Weights of a small GPT-style language model, trained from scratch on English Wikipedia.
Size: 12 layers, 107M parameters.
Architecture: RMSNorm before each block, no biases in attention or MLP.
Training: a variant of Muon for these matrices, 619M tokens.
MLP neurons of a small language model. Each row is named by its layer, matrix (up: input weights; down: output weights) and neuron, and shows model dimensions 384-575. Each number is 500 + 40 x the weight over its row's rms, rounded and kept within 0 to 999. Numbers have three digits each.
A block is one neuron, or neurons of one layer that tend to fire together. Before each block is what it responds to, as a language model described it from the Wikipedia text at the highest values.

Description: Pipes before numbers
L5.up398:471545571387540481532502507496468501535478506489474534510501394445516517495455535556546507495503529501490468493482460488473472518496519507463510518509484512475513506535491532495521454530513440463500502528492515540531462535498496461453504468545568526467521413515485471506443549559512512460546546515526508477542482499517494484500531451456545513514532568541569523485525479415516532543507485497508578532467465532551508535518519507438537506438540590434469484479553591459533533515506498473493445545502516476432420449515460474517509487474534403433503492484520449515457495536486533580
L5.down398:522570473606564358489461488498502497511486472537462534486526488574496462508490496574475496491512481488592557447522420431484489542444512507520477544474472497523543508563556463523488523480490479544492491555552465497543514541432558492502552475440533561458513574522461496476541524521539517606471519458540447448490537494459464523531430553529544485533522474546484541518455513517596557420472523462499512497560495456509488471435557582473497493541567464430492497480537532518487520599572496450514477436508471519510400425481406455487541523546528506495532482478505510477478515486486532582
L5.up1342:487419541435507543479461474460485484504461450468429506531626568542438464518524484460469466577537498480466489516391534552548460552579458461450532433513482533524512426533531583473509546504532507504485507555515452432495419477540474485517484493565489514512477458515543480460556461505526472433536504476476455492516544486532529549452484545443508443520603499456470437541491558481545541487495525489540468530484437484493494552502569470481487472455469524438478579470483438507571538521534441536531452556419563483541539488518510413494482457494508488488547477469464484513559488480475484443
L5.down1342:481512534446505487477522488558487531518483505518475450519467477505511548483519499526508508494490446525473549585568521496587494526526489463538508552553432473475481448487492517512487469415566448589486427447419532530414485544483518473433532482503399471503543472463520471518421469387555455491509475488483437568430505499510513467585494481421486532511494472470494524506448546485481420497448506513520512474491503504486441506477476541497544524463466463565544542504481477593466493382499503483506519479492586505524472529461469507396503490495508440537533542535533488448494481540538475546
L5.up1552:462545471518460574540549537476425490627528499490434512516485500486469513433521534509477510491479471458475449495523518494514411456463496442501526464597503454566501426477517503517507510471490508477353478546485438509485504518508489447440523501573542511497480544537447490511542522562469504481429547517479480555480449499543545475496554452513470544483489400543509537487539475520530537476548455548490566557545563507511567441491575563484455536438475478523489461515501473533571496525479436511449448470437489531484489410505473523540534525465467540524498471501503485527513535506585427460
L5.down1552:550581549508542487480574495450500489531552501488544513499441504488502525457471480532459560472473445551540548533463584487563492533517496490556501571447457467521508470509547497562456536494510473529502506480546446468479520471498502551473510519522497391538450531490451542441551513426475564475469520522510548497528521439587472442513504534469483467488494544515454475471535523487533480537538494588525477559576524498495528578514535535472554534436533505564445522490474454447387498493515494483480562486451569488510434458568494483506418513501481461553488448509512524511420531488510475470
L5.up1954:571503508440501452466583553517489436488482541459510484468508568591523533567466455561548517500462504458534471485485570578519515527521505509493450513532502393499471582509534466496479426484458458437456507586443480516449540471499464491515482483472571540451506422560521526482513556445495494550543571455553564462524501512466478557478504516517460431496525469548466546486584418521497439473508541506461592446525417497469517517518587519513544502441500493489470441518552536502494512507513563515470459526463456541553438514522453482506476543540437413515476498545466528498452470527490505508
L5.down1954:480523506505476542511523494493512515503452527513570526495481564552453549442495486484547421556474494457463485524468450500539552485436464476575528551489476584529396527541537556525558517381488479535533490509489481477485532491553465427516485534534537468442454468547570526360498482479377469502591564494534481454476407461481511455538502525539472453470543458498576526515470460478531441440486530509436491547430521505546488510460506502520482439506479489491446452554510508497474535478516518491554526510517545473485430571511527547533464526452487536513538500540457526508512469439468462499

Description: Sports scores and table cells
L4.up293:489555448465510515525498512446458502513456523526477450521546497450488525600450593507504502533458438511449473506445449568490479519483491452504496474526501451429437549539417551480367504490531507485492507526415356525525601515482505493478530441495572464415481482556512543507543472504535545521450469554518485463538530443477454571592486534513478421513542504502441490429559436487451519478505488492438449542527468517505568539456516475494551504430469507475455477509529539538486497477504522525535513527459411517476531479529478436541512503556536454497494597455537555467479565526528517530
L4.down293:615504533500495519510495437473545511526477521472460461473555498442514482467478475521526428539529494505511517468517502480509461552463549547564421492552479475451554521507496505500465475521498506481477488510453532445492487514521507528541530496504474538489482490556568529518497531513477505552531569465555479496543429496516449540572466553466513417503541506540502384481595447409448543443431494486440497490540535514593507540553475570531505511486552478425405462475476441496535554482495567435538468516477449557487564553543478523478530445484537446505505470500450471467439450538495464541
L4.up1011:524510450478495511420508540550514513510470484499445399435495530492520451647500460547419549518483554580563480488559472514511518543491508493584496515502470486568558427498546449525530613540454502458519504514456512506523478516482524486469516504508486477527483510523511566458456475517516535561535479550536494545499476399510501515503450478481473445453548492503542441570457467567494576565481420503492490463554525498609498569542463509515531546457507504458535560517533473593497478514512512472496510506553474473476406407502444507488464544555416499489432477530494509456507462520514468485
L4.down1011:527561516482472505509512486449482551494520486445506563524572535487435482484463573467553431495538455518500523474467594567457489570540515505510473444541439462503501537561440522525469512487558464541440500532491479480498470496500543554510577425585535420563521464478474512514448467504605442442441466526521609438550513496560520478453577508496497480516446440452557496541530472467509503518472523484527591503499551471513448451560481608556435530561503464520434558515505466478534503547579500471501510453441543454484467458463463490549467535454494426520449527428486503499461551488456476475
L4.up1506:496554502504527548470593512510520484485422472469508566611544492481523556485495504533568521539466499453571508445488515528505499561451479468469497496465468558592526464440551556537413498466496535520548530496521508424538448523509458474541506532522466573452424505495509494432505516471530448529505554424567523490550585541445461537463502515503400503553544509512414468522474547441443480481485541465547561528511498485444468476567533512446539513526511530541549433531471440543529572536512571568485497514469470511503475542484546511505455457498404523457479478518483493539503492505492494489
L4.down1506:468547510491524555515518471543477527542504445503553537468546555514502487508517513510470552508488473458522539462524524512445480552523432495525560524504547450516445566570545434554439586401503445512412487526474570488483472541528510495517538510480461539504514484529576489464512499502513478552476464495548487499512430516522456560521519520425425507538533420511446574504483447524486498465442500504485490478435496442464477492533503483529540547454506489520508497496475514503549522399495452506499431514502484488490480405480519378435503446465600535470538536526471453489466487522588548559
L4.up1733:457500434450503541519485452529495429491411558521501493569517491530491489464501478538512544517472538405567516446467509496521559471500487450612483514534553472479542470490465555517502485514503545546551522489549525457540523513486464410510460436469544515541496445552548452474450510466484485457437540572466519518482518488500546517481433515478502493546509460457526496600492508486580552469461465512511494481480414562516506522433447467488524447466491444509501446514545530530480474464482521543487521519544489381520544443536473499537519506461484460511487531505478479521557523440551507495
L4.down1733:507557498571524553497438543452483457491477456477473506513545503475461556487430445500497491523523505395491577491459506447499498488473457500494468443504559465451501448585537476564522444535446531484479533441473577540501479530570473590523512487464560514489507512493479553499457453445506554480393545523467521543491502416477431498561493485476520576517517499497532550505518535480532471548500553499509591492534432498587528522481474518444481491460490495479452482537435486507506458537476485521501495492510423518499591552543497489536576592532491557573528442514552454487510536423471552542

Description: Structural line breaks
L5.up628:488489532470483526492524496413529493507486610563574562479490576469489542519464477430455508535468593492532463487490498528516470552456478420518478477505543511466515429494444457458430544520517533492436460497540522523617583489445451555543528497555594470469478531556504542547486486455491481504461452531485505494473499485494509556471532485449467528538535528488525559524483483454521460499451569462487546534532560539488536455507575506494469497466498509444496473525553551548439524506505535488575542490502474478470500547501442545516445454449512485527550543455506506509543539509469501461
L5.down628:498525486493442499522482463467511498515448515484524453533498459506444556506515488466529490497477563540457430496483443520517501536438504501528377483522615508562493533604452478483529426546488598494513522427445469468515483390501483546605497537471534405514525504465436488501531547475428532450488512470439440515450524496523477474456502470502524525555499428439546521552466541502496468542469535481490465533503467467524535481530502556487436454441493487482491575499573527530501502514466471420567586441464474469551473585606506524551516531531532475494488473489508537514495504521517552470
L5.up807:508533391435524478471503508467489549520450542512486524454451463539468521414480461559471562445474582502570452437452464472448557525459586478444551534478533530516500433451484518532473492548498464525582425466468442504570456453480454538481482459501530468540391543474532458486518500500463493451549480520473542487551540418532504538491478492515552483570482552454456559445486558538499487518511593454559528501554491484524504493536483477499487429482526526517496464475563505577549516453436465481453364534508505480524508500475526511539494524513526514487482414542532505496580513554462474509
L5.down807:492472539510454522529467557495477477465431503497487515535483499506478488436498479564517512472438495511566430472507599564486485547460566491450515494474600508458475464581527499456509506505507487495533487507447478486523493461465472496537428539500557525512522542506503534483576529566447437457484500447480478485496462555485582582467513484448515498489477459476465544469512561500512517446517464560472383464471454493522529495494483543480471547574504425514492459621538476527494498481432531561480467546483521530514490524543482522587444564513440452449546531525469439501572526479509555506
L5.up1847:463555543490537504500582577518562447489573505458482541543492490500479534482523459526480476510544557484561521531529469503473473539464510432484488523509493491536584524531424512495498607517528525571529473495517467445430517438526446539482455461539491443478500480535481491512514526535504491395406468517506514526540562524476504461547526465442534449536593528510584426514518535522508612515497455514475479501570479527574527419541554493446543495445434487493513545517473521465485477519583433471507579501566520527522485484509456507493422467541489414551497468480476538494491494554530474410
L5.down1847:489534486551515483485447514483488479437462532582544513494515518525451576575523446492548565481540526530449578488514511489540512516432531430514496467549470476574520534575487543440533534544511535484522498513476488504525536491493403483495556560528514599560462496538512505488538453452452450491460508482525483499511491508507472415483508416579508504501516512474481484507570446495502509553524522504520491518500486576568483621489506437522479449548474469511507491503590462520416452553501489515582490437529533453563462496572481499515507481481484409556494606428520533485477487492500488544
L5.up1912:498530605423524488518562483465483468510484509472487530494517522510528533467570461483418504560478473497486536540484521467518492526463536513609472543494503488503508488528539556481473516516489464599512489474534496512481458456535462448501493476529557411515496533521483456509472494515394546484450536459529498484484488546526456496534534470416584474510519495400447497514547476578516500520474475554531444538555563508484603539433513539496538519457517530524532499524469556527555531472542464471552485502511470510570481462502504477558401512473506521585493489492493452498470515481550582476
L5.down1912:523514504512513543541587487455549487504447558522504502467495475526497482452548479432547488449452459509478434518459486483501405506496450560541504511538470533527547482556490514485546505527489556502504485556503485524435514472449535502529487558501493479498476465522538440472420533502529478523505527542579505557413422418531516517501544503535531486515440468460498496539547486483512520574545512442530449566482518475527569577481518538448499600511543468528551537514581498523524476535493441474547500460477539485482531519517541514521555488493553480504552541522517581481518510460471502556

Description: Wiki heading closers
L2.up1194:440542535510518451522501557533574493493524523536478537534576493477450535540497522512432504565482450552466548523512553437480466464499513447490508541423557427467468576523462469498416535490488474534536470495526486446485465469436443539472549463498440479521460517503480514466463521494492474463508569496504453507433483431551559494513495489450483528520503461492523506541514489541442588527596475532417470470611551547482468488510563534564471522475508430408554440474542522514486548423487458469506408544547487556499523527557545526501536555465458459543528457524458478517503552502497516463
L2.down1194:560471493466538540481493452571564459493482481496446511492500443463444517463476612526469441501480545447481548533541514505521432554449557579530471502519478388492478508498501452466501501515468515459519488516464496491498473446509493520458517506553473557515424537493495470547560530604478518448416535484480465560512471509527504435566448478435552465460457456540456546478453511445532500529480543529484461491538570529523536498531530515511553443516470517497443542471520581541549536573522574417557537576484448557503502561495483522470488520489524434515492478569509486571491502538498465571

Description: Segment-ending boundary tokens
L4.up934:465541468519417487552528518468550485487485426484432515433500537530469570478502514567510556510512473519505480496469572485515471491513452461511546509537524512417512456514498462499524515461504512480454514489422469515538505516455468431534485473395496542562459520520519447504470447504523461438507507426524497481506486470530508499503511552381524506506463507467560501474529523474491486494520583453553474552432511484478509527420485535579501507468584512478526605528469528520512496555563486431501513465575480506541544490535520443481502479510505528490446500538489516539501398544497542502
L4.down934:501509467506509485555540483497633473511540490403489485435472560518469515475584496496454410473523511494466468520485559479542543475471478529494476448505479494466482543501485468574479487498427597524516472529492501565462395485492506515554591477476539512418458489465538505529471466538516511504526527540528426526481444542457433433579500490516508588561467440500496595490522476519479495585484506501493504454514463455557507553442466476495512557425434501493482514518514454523540539398509471456489500535515558497513540503512479541490551475532487517502516478567502538517506461486485499522
L4.up1505:473505536484464406571469455512592498492539535500454525531567566470498524525529508494461489473467480605483439508506488459532457484503484587480568525415509452444395502492458580552526469500454505551500493492510519549499459488502484565453530427452510468576477427439550493490449485450530519469584501481445586520440504445517444479507507458488455447572566490546430443525560449527487551476526552557530484594524573506529590510519549505490556510495497552459594520487510476503499529480491556493547546502490503515556484520594488424539485535490468485550510464496447515509546539506522571450
L4.down1505:423509481483487476498516514468550444584548497464498500470548534457526520420534496521511526434461481456522544461495522515456492526402543488527528551440489568544504523517549518499536425516527551581427484471505501502515514465452497455527488578504518582443434503462435476480567459518548558569583517504532542489518448528468532540528441504502491555526487492494405506490510419534496449554460507531513409500504512485485571486559481517534497554419472485443533441488552482510483487504444447468468471463468512458531539383586493450553519454513499566508479426470506510470524537492547521450
L4.up1617:532528495546452444451507546462565420481510494473482519521518529543518539474483465391502456511514483580489434513476452497459513475538446546558500415566556486527564467570458502506513544479450418584417479469468457477497454532477515495507529512496554513500471494512561522538603480557516565473574518509454429508449547538470482455474526509465455517478558520487443474514529468535499480439495512453580458501487549516542464436508523548451542498544529525460560482536532463483484514474589463515546408459583440477503499459487455495551515475564483541500552510522486517501501528510502535487
L4.down1617:492568427463490502502508453524523495475453504471469508468460491464502494504574533526449493489483539488458471530488529500514503584533479520589527483541491517504457525542560503535459528538518503492457486492467441491521468410479460472494536481543544508524469501455442475488531528504502461490466490574468427487524493468547513532508542503521494486542476548538573542512524444533510468485539568519541455462509445479491531546519506541408455464461533498478495514462481518486466500420443466477483458499527510471495509502491531551526512489485512509530437408450551607480491450483511487501
L4.up1856:463515498494516480451569469470557497468472506548494535529485514483594472490501514551462528490564533549557501554540528429470472476462473515553532547522467474538415477493458488518530493544558516511502530530580491480502571568470406395463454452494454510501484517556474523516502491520517464427517511590503501526493461481532566549451473506489529523556595431532405525476483547452469499510469537425451542547576504490514513535511512513502441522477506511438457508539520499478591524522518526534571481497474520530520459444594455427446451517488585502584527543517461456473561482458552585502
L4.down1856:484510492533519440486533486540440430508441502552496456521545527480494498433491443532423518349537471502513455456548549507452451502452468513504444561493502580493499454556473485522510484540557549539542482485421484480508484548506528484454526612539510505450517465551502508477561527449553407489520425531429464560496433532497549476511504520399479498542520550477527469530561471476421542440526506497492472551469515452526480555534557488503476508543542421524452525485560544496514518501486534529540497487500483470502436447541486517499544551443450463544448508579592480447468589504547571500

Description: Mid-phrase connectors and pipes
L2.up2010:503485515476543454441519438529512560557505498465433458511440591531574515499550546545510513490539447461441474522543451542506555522435529546547626432505480547512447514479503508566478574437534455549525413497539479460579402518454474468512484526468574548513530458449525541516482477536532509517524500484476554481514478490552513502562509524417503493564548500489561497521500567535470518506458512476433529553570487445504456506523501541473482485456494446536465521551488507469542465473449548543452406473468511427548530556522447492494476519443491571552509512500572511554519504586491439415
L2.down2010:520562524499511540530441477463442474509472518512442400554566458447460496457522537577481498451510462471475442503533468462489446439509580431505529512528501509491479468501512546515459428503532472395494511548495505504467534528507464444514522513539508512482556523471531603456487555497526616456464570501443518484485513502521518535497511402547503501465494513536464398494501498515533462464511598553412512489508470490532505585481533486521464511570555472483545456499514446491507479549527485395486489497565497515451459514520430543453551486549555443568502567461521484425524491561533459507